config = dict(
    n_kv_head=2,
    vocab_size=1252,
    norm='rmsnorm',
    positions='rope',
    bias='all',
    tie_embeddings=False,
    init='uniform',
    optimizer='muon_variant',
    lr_head=0.00351,
    warmup_steps=200,
    schedule='wsd',
    seq_len=1024,
    z_loss=0.0001,
)
MLP neurons of a small language model. Each row is named by its layer, matrix (up: input weights) and neuron, and shows model dimensions 64-127. Each number is 200 + 40 x the weight over its row's rms, rounded and kept within 0 to 999.
After each neuron's rows, "fires on" lists the tokens most often at its 100 highest values on Wikipedia text that the model never trained on.

L3.up694,187,183,216,300,129,205,225,193,198,156,237,243,197,236,294,310,322,151,209,235,173,201,252,177,180,137,119,195,101,160,204,200,172,186,183,156,190,168,254,219,196,236,191,175,220,160,149,223,141,216,230,191,206,143,176,211,189,197,128,216,235,192,289,189
fires on: "'", "id", "ort", "y", "o", "an"

L6.up323,176,201,167,233,209,215,152,163,202,214,137,166,230,186,191,227,286,188,240,250,193,274,161,152,178,254,217,139,176,193,209,212,224,274,227,158,202,212,235,128,231,257,283,255,197,173,242,181,212,220,189,161,244,202,246,237,160,167,220,275,272,191,206,135
fires on: "\n\n", " |", "h", "."

L3.up141,299,205,109,152,191,165,203,302,238,248,156,176,203,159,152,289,180,165,225,173,205,221,209,213,210,234,201,201,245,205,199,185,220,236,213,322,178,193,229,240,222,190,192,204,67,199,187,222,216,193,208,245,193,171,198,190,156,255,260,208,206,161,265,230
fires on: ":", "n", "x", "g", "s", "ff"

L3.up716,217,209,188,231,160,235,229,150,150,158,148,245,251,175,224,192,186,208,181,232,240,191,187,251,171,205,186,257,263,131,218,286,182,229,164,214,210,180,195,164,203,183,259,214,201,171,162,152,126,197,267,151,172,148,206,167,149,226,184,221,151,182,191,212
fires on: "e", "ev", "ist", "ab", "iv"

L3.up243,199,137,205,258,169,235,206,209,207,145,191,241,204,221,200,245,165,254,165,244,210,239,146,280,219,240,229,222,231,198,168,296,246,199,158,94,165,142,249,259,148,149,212,183,171,276,245,193,248,135,190,188,225,183,198,184,185,150,179,185,247,205,168,142
fires on: "resent", "du", "k", "for", "j", "ak"

L3.up379,200,159,201,156,217,166,193,168,177,266,134,163,269,180,212,190,204,252,159,174,205,148,221,165,184,192,233,201,251,201,173,270,239,234,235,198,240,167,144,186,129,170,194,131,220,169,230,195,178,170,245,164,193,184,181,249,309,239,168,191,132,215,237,188
fires on: "c", "ee", "ip", "ver", "ric", "al"

L4.up618,178,148,131,168,190,188,187,209,162,109,219,125,201,227,209,177,255,166,156,179,111,209,182,233,242,159,228,161,233,197,196,220,200,208,219,141,248,280,132,232,203,244,171,184,190,133,167,211,164,212,205,173,163,231,123,201,233,182,133,202,239,233,245,163
fires on: "le", "ent", "ast", "ional", "t", "f"

L6.up207,257,277,219,226,190,176,143,285,186,193,200,161,182,191,227,218,220,181,244,194,207,204,198,240,206,261,154,68,189,197,223,185,169,219,260,176,203,290,229,227,136,251,259,251,178,225,178,167,175,268,195,150,262,210,198,216,114,146,181,195,191,212,198,157
fires on: ".", "\n\n", " ex", "ell"

L6.up87,215,252,193,165,179,153,255,227,220,129,252,185,186,262,230,205,146,219,244,118,197,255,151,229,213,131,224,278,281,148,203,277,206,237,228,217,304,166,201,247,208,145,144,229,185,222,147,193,209,216,206,176,198,200,209,196,206,193,219,239,161,154,154,265
fires on: "b", "on", "iv", "ur", "f", "ri"

L3.up588,211,248,170,189,193,160,157,236,208,189,231,187,269,186,238,194,146,245,210,198,198,288,212,207,271,244,258,168,190,175,237,227,185,184,192,230,136,206,299,134,234,221,194,175,187,194,232,208,285,221,184,227,183,238,173,218,154,196,272,181,174,165,192,149
fires on: "n", "f", "ay", "h", "r", "ill"

L8.up596,264,173,151,211,166,223,206,175,197,344,239,162,256,195,223,217,225,121,224,187,125,251,163,203,196,174,250,250,216,252,242,184,205,214,225,119,215,154,241,120,240,241,189,202,245,156,158,235,195,187,198,208,187,130,159,234,244,277,204,220,186,253,205,233
fires on: "l", "ing", " tr", "r", "e", " "

L4.up322,168,231,165,63,183,203,167,162,192,195,249,139,177,169,213,258,218,278,109,190,182,239,221,171,149,195,167,150,219,185,260,186,138,100,203,267,240,191,197,229,168,206,208,153,121,204,187,175,180,234,124,230,181,117,209,147,196,180,191,208,179,224,154,189
fires on: "w", "ow", "im", "os", "ol"

L6.up1,172,254,126,101,236,217,301,186,174,212,143,207,201,171,171,266,232,184,190,287,211,224,287,227,170,259,206,225,155,181,292,276,201,129,180,157,182,237,203,142,209,133,245,215,232,187,135,215,210,283,179,219,249,252,166,168,202,196,307,197,172,224,207,245
fires on: "c", ".", "h", "uc"

L4.up200,195,221,158,180,170,197,215,250,178,184,232,165,155,130,256,250,180,202,122,258,210,232,229,125,209,243,144,218,131,163,233,193,123,231,207,144,262,187,168,256,223,205,177,143,143,232,229,208,305,162,202,129,254,100,222,222,234,173,149,176,165,175,191,132
fires on: "ern", "'", "k", "an", "end", "im"

L4.up552,224,212,170,190,191,212,158,317,216,188,131,196,145,273,190,212,229,246,302,167,218,258,193,216,275,190,197,205,168,169,220,208,221,227,226,274,213,171,237,173,245,262,193,169,183,214,227,218,168,220,228,193,141,228,144,223,180,197,248,203,205,170,201,223
fires on: "n", "e", " De"

L3.up230,229,144,228,137,165,282,157,169,236,248,288,173,314,189,238,203,234,229,226,228,199,161,211,96,219,226,194,125,199,163,150,237,122,236,201,195,229,158,183,216,204,269,207,197,219,193,219,275,232,197,163,151,202,220,201,214,190,271,129,251,242,154,230,177
fires on: "ast", "as", "io", "areer", "at", "oss"

L3.up197,244,158,174,163,150,197,107,185,191,228,282,176,122,205,199,211,133,200,162,188,190,281,190,181,259,274,205,179,121,261,185,211,150,209,171,220,229,195,180,183,206,222,187,175,172,235,183,251,225,254,187,203,167,231,167,213,249,173,160,136,255,190,173,207
fires on: "uc", "ee", "hen", "ond", "at", "ow"

L3.up517,253,130,217,216,197,179,228,242,185,174,230,209,229,209,253,287,238,191,187,163,259,149,271,148,171,205,139,256,177,241,205,264,169,238,208,183,150,228,164,223,216,298,216,184,199,199,248,219,205,231,201,215,200,207,174,140,101,172,208,138,162,183,219,233
fires on: "ild", "p", "e", "ep", "y"

L8.up733,170,212,190,196,178,217,218,176,219,249,192,144,229,157,147,245,199,172,253,237,154,194,196,204,230,268,289,195,220,148,215,255,197,280,143,172,173,201,186,178,163,296,236,125,161,230,323,238,269,263,176,141,123,194,245,178,295,190,173,181,180,213,197,170
fires on: " s", "or", " ", "e", "ag"

L4.up158,188,225,192,291,174,255,277,209,240,194,228,198,145,233,186,212,179,205,210,158,240,290,297,171,180,186,254,214,161,202,179,279,143,212,168,216,211,158,167,137,204,279,133,200,195,194,184,161,235,215,173,181,185,276,144,140,148,198,186,245,206,268,222,187
fires on: "y", "i", "ers", "h", "um", "ric"

L4.up313,175,196,169,231,202,217,241,178,248,173,150,138,227,197,239,182,240,196,150,178,138,168,194,209,225,161,253,105,235,222,210,176,229,187,172,205,256,265,233,225,210,225,239,218,215,267,205,235,186,203,246,122,267,237,106,167,184,202,185,230,153,259,235,193
fires on: "le", "ent", "it", "re", "ber", "id"

L4.up213,258,209,158,158,233,155,225,232,139,250,208,134,242,192,153,261,169,152,245,255,205,214,115,159,205,210,264,215,142,248,169,114,183,238,232,181,251,219,197,200,201,170,182,215,180,247,159,186,156,218,150,151,231,207,155,237,182,274,84,210,192,211,197,248
fires on: " or", " tr", "use", "r", " b"

L8.up499,130,209,175,196,229,250,181,245,206,189,210,198,186,160,166,215,189,160,161,179,200,186,270,173,171,244,193,207,143,174,159,178,179,207,194,282,189,273,162,204,190,197,275,221,219,235,207,158,144,178,164,290,209,241,226,234,228,185,241,214,261,233,280,117
fires on: "or", " is", "\n", " was", "ember"

L3.up519,213,135,205,160,173,199,155,202,197,179,117,169,221,268,158,182,176,236,200,170,189,242,177,277,242,207,157,123,214,195,252,188,162,239,210,237,255,255,182,196,214,128,166,132,204,173,129,217,193,102,261,123,166,234,225,212,293,262,167,132,245,231,283,137
fires on: "e", "al", "uc", "ee", "ug", "our"

L6.up391,183,212,193,170,204,186,193,250,206,187,203,249,135,241,235,253,189,134,211,272,238,170,209,151,200,195,213,215,212,149,233,183,169,115,152,179,269,160,157,221,207,166,138,206,173,172,279,150,185,155,225,179,164,241,183,243,178,169,191,191,215,128,187,147
fires on: "en", "an", "N", "orn", ".", "urn"

L4.up657,181,189,248,273,231,176,168,265,206,163,216,221,200,160,258,175,204,250,124,221,235,248,187,170,202,283,230,278,116,225,161,223,220,233,168,228,213,246,188,223,206,135,249,191,97,159,237,183,175,215,208,150,242,195,245,232,224,192,148,131,162,198,184,226
fires on: "ro", "ter", "ost", "art", "in", "on"

L8.up134,124,248,110,176,253,264,187,197,215,177,225,215,230,149,239,162,239,168,190,194,203,190,249,272,221,241,200,226,195,160,229,215,201,216,267,171,201,243,221,145,180,185,184,197,132,210,210,156,180,198,268,208,195,290,205,106,207,253,180,142,275,179,257,266
fires on: "id", "ir", "is", "il", "i", "ish"

L6.up355,175,210,216,228,97,203,181,219,224,230,132,165,280,261,170,151,190,222,213,241,216,246,138,110,152,252,236,215,241,204,202,208,150,206,206,121,256,251,135,226,206,217,89,226,197,156,128,220,202,250,175,172,214,239,303,191,207,193,193,177,223,238,175,166
fires on: "c", " N", "om", " R", "b", "-"

L3.up483,178,253,171,205,171,234,163,257,180,208,275,254,235,254,178,239,185,265,254,236,166,248,202,181,174,178,307,175,91,147,183,197,223,230,214,266,139,207,270,170,247,205,261,189,149,266,170,235,149,228,209,245,208,178,147,226,220,151,224,198,247,235,204,237
fires on: "ad", "ed", "e", "and", "ack", "o"

L8.up433,201,164,151,136,166,211,216,238,176,293,169,215,294,156,205,251,245,202,228,213,212,106,140,251,190,226,229,187,218,169,231,262,198,217,229,204,257,234,266,242,137,163,110,178,203,230,231,214,201,196,258,258,222,254,183,117,186,117,211,143,187,204,189,184
fires on: "ed", "es", "e", "s", "ied"

L8.up179,239,224,286,262,152,219,208,267,240,148,217,219,198,144,305,228,256,272,255,159,258,225,305,163,196,185,174,217,156,241,189,215,263,202,258,176,173,213,165,139,214,225,185,223,218,204,227,239,185,198,234,216,212,277,153,207,125,167,227,172,142,180,255,198
fires on: "y", "um", "ter", "s", "el", "p"

L3.up547,205,197,202,169,209,199,205,193,168,212,214,260,207,149,209,184,176,221,217,183,186,145,230,158,174,260,155,136,153,182,157,152,196,178,241,143,256,187,133,172,174,207,245,199,178,172,208,169,240,122,203,181,150,257,225,174,164,147,185,160,177,136,239,213
fires on: "b", "an", "av", "it", "rit", "ott"

L6.up417,231,138,195,216,234,180,202,187,197,169,250,176,164,245,176,207,111,219,259,190,198,291,199,326,224,227,220,200,254,216,196,178,163,245,173,168,173,181,194,205,239,219,169,250,146,160,224,255,175,200,223,153,79,184,210,249,202,229,274,193,180,229,117,269
fires on: "iv", "uc", "v", "il", "on", "re"

L3.up752,123,269,149,241,191,234,132,105,259,111,128,213,252,174,176,227,263,228,160,237,194,204,201,240,154,274,211,174,212,195,198,268,215,141,266,212,238,216,237,187,203,205,170,213,234,156,200,178,246,264,233,253,115,221,244,141,234,204,217,168,281,257,228,217
fires on: "anc", "il", "ce", "id", "ite"

L3.up660,253,261,237,137,196,191,218,199,153,185,251,251,200,173,237,251,182,156,237,199,214,113,201,183,209,213,193,265,177,138,210,190,217,204,231,208,240,179,229,158,228,194,166,223,250,185,141,244,216,203,187,189,164,219,221,156,198,220,231,134,165,133,100,194
fires on: "ail", "al", "b", "r", "le", " Bl"

L3.up140,220,112,245,244,190,236,199,122,151,191,170,208,219,219,100,219,184,285,176,110,146,275,231,248,186,242,245,189,134,203,196,176,186,186,280,206,174,170,207,179,228,238,220,184,140,178,262,184,232,303,207,257,198,187,200,229,188,233,194,210,178,246,176,229
fires on: "um", "ad", "ar", "areer", "ide"

L8.up220,168,222,244,205,183,232,218,157,198,173,192,251,214,200,173,219,166,120,209,228,219,191,146,159,159,188,228,301,211,135,176,174,257,234,177,213,248,215,154,205,129,191,195,171,229,187,154,184,241,236,197,224,180,255,189,223,239,233,264,104,212,177,204,154
fires on: "b", "um", "ro", "al", "he", "n"

L3.up325,215,211,136,272,184,203,194,182,229,260,165,202,240,205,238,198,129,193,230,200,217,212,169,302,263,215,228,224,153,256,204,205,193,158,327,167,232,300,236,187,216,218,141,144,131,268,232,200,188,193,161,121,155,194,232,194,247,243,187,144,175,262,94,143
fires on: "e", "est", "ver", "'", "se"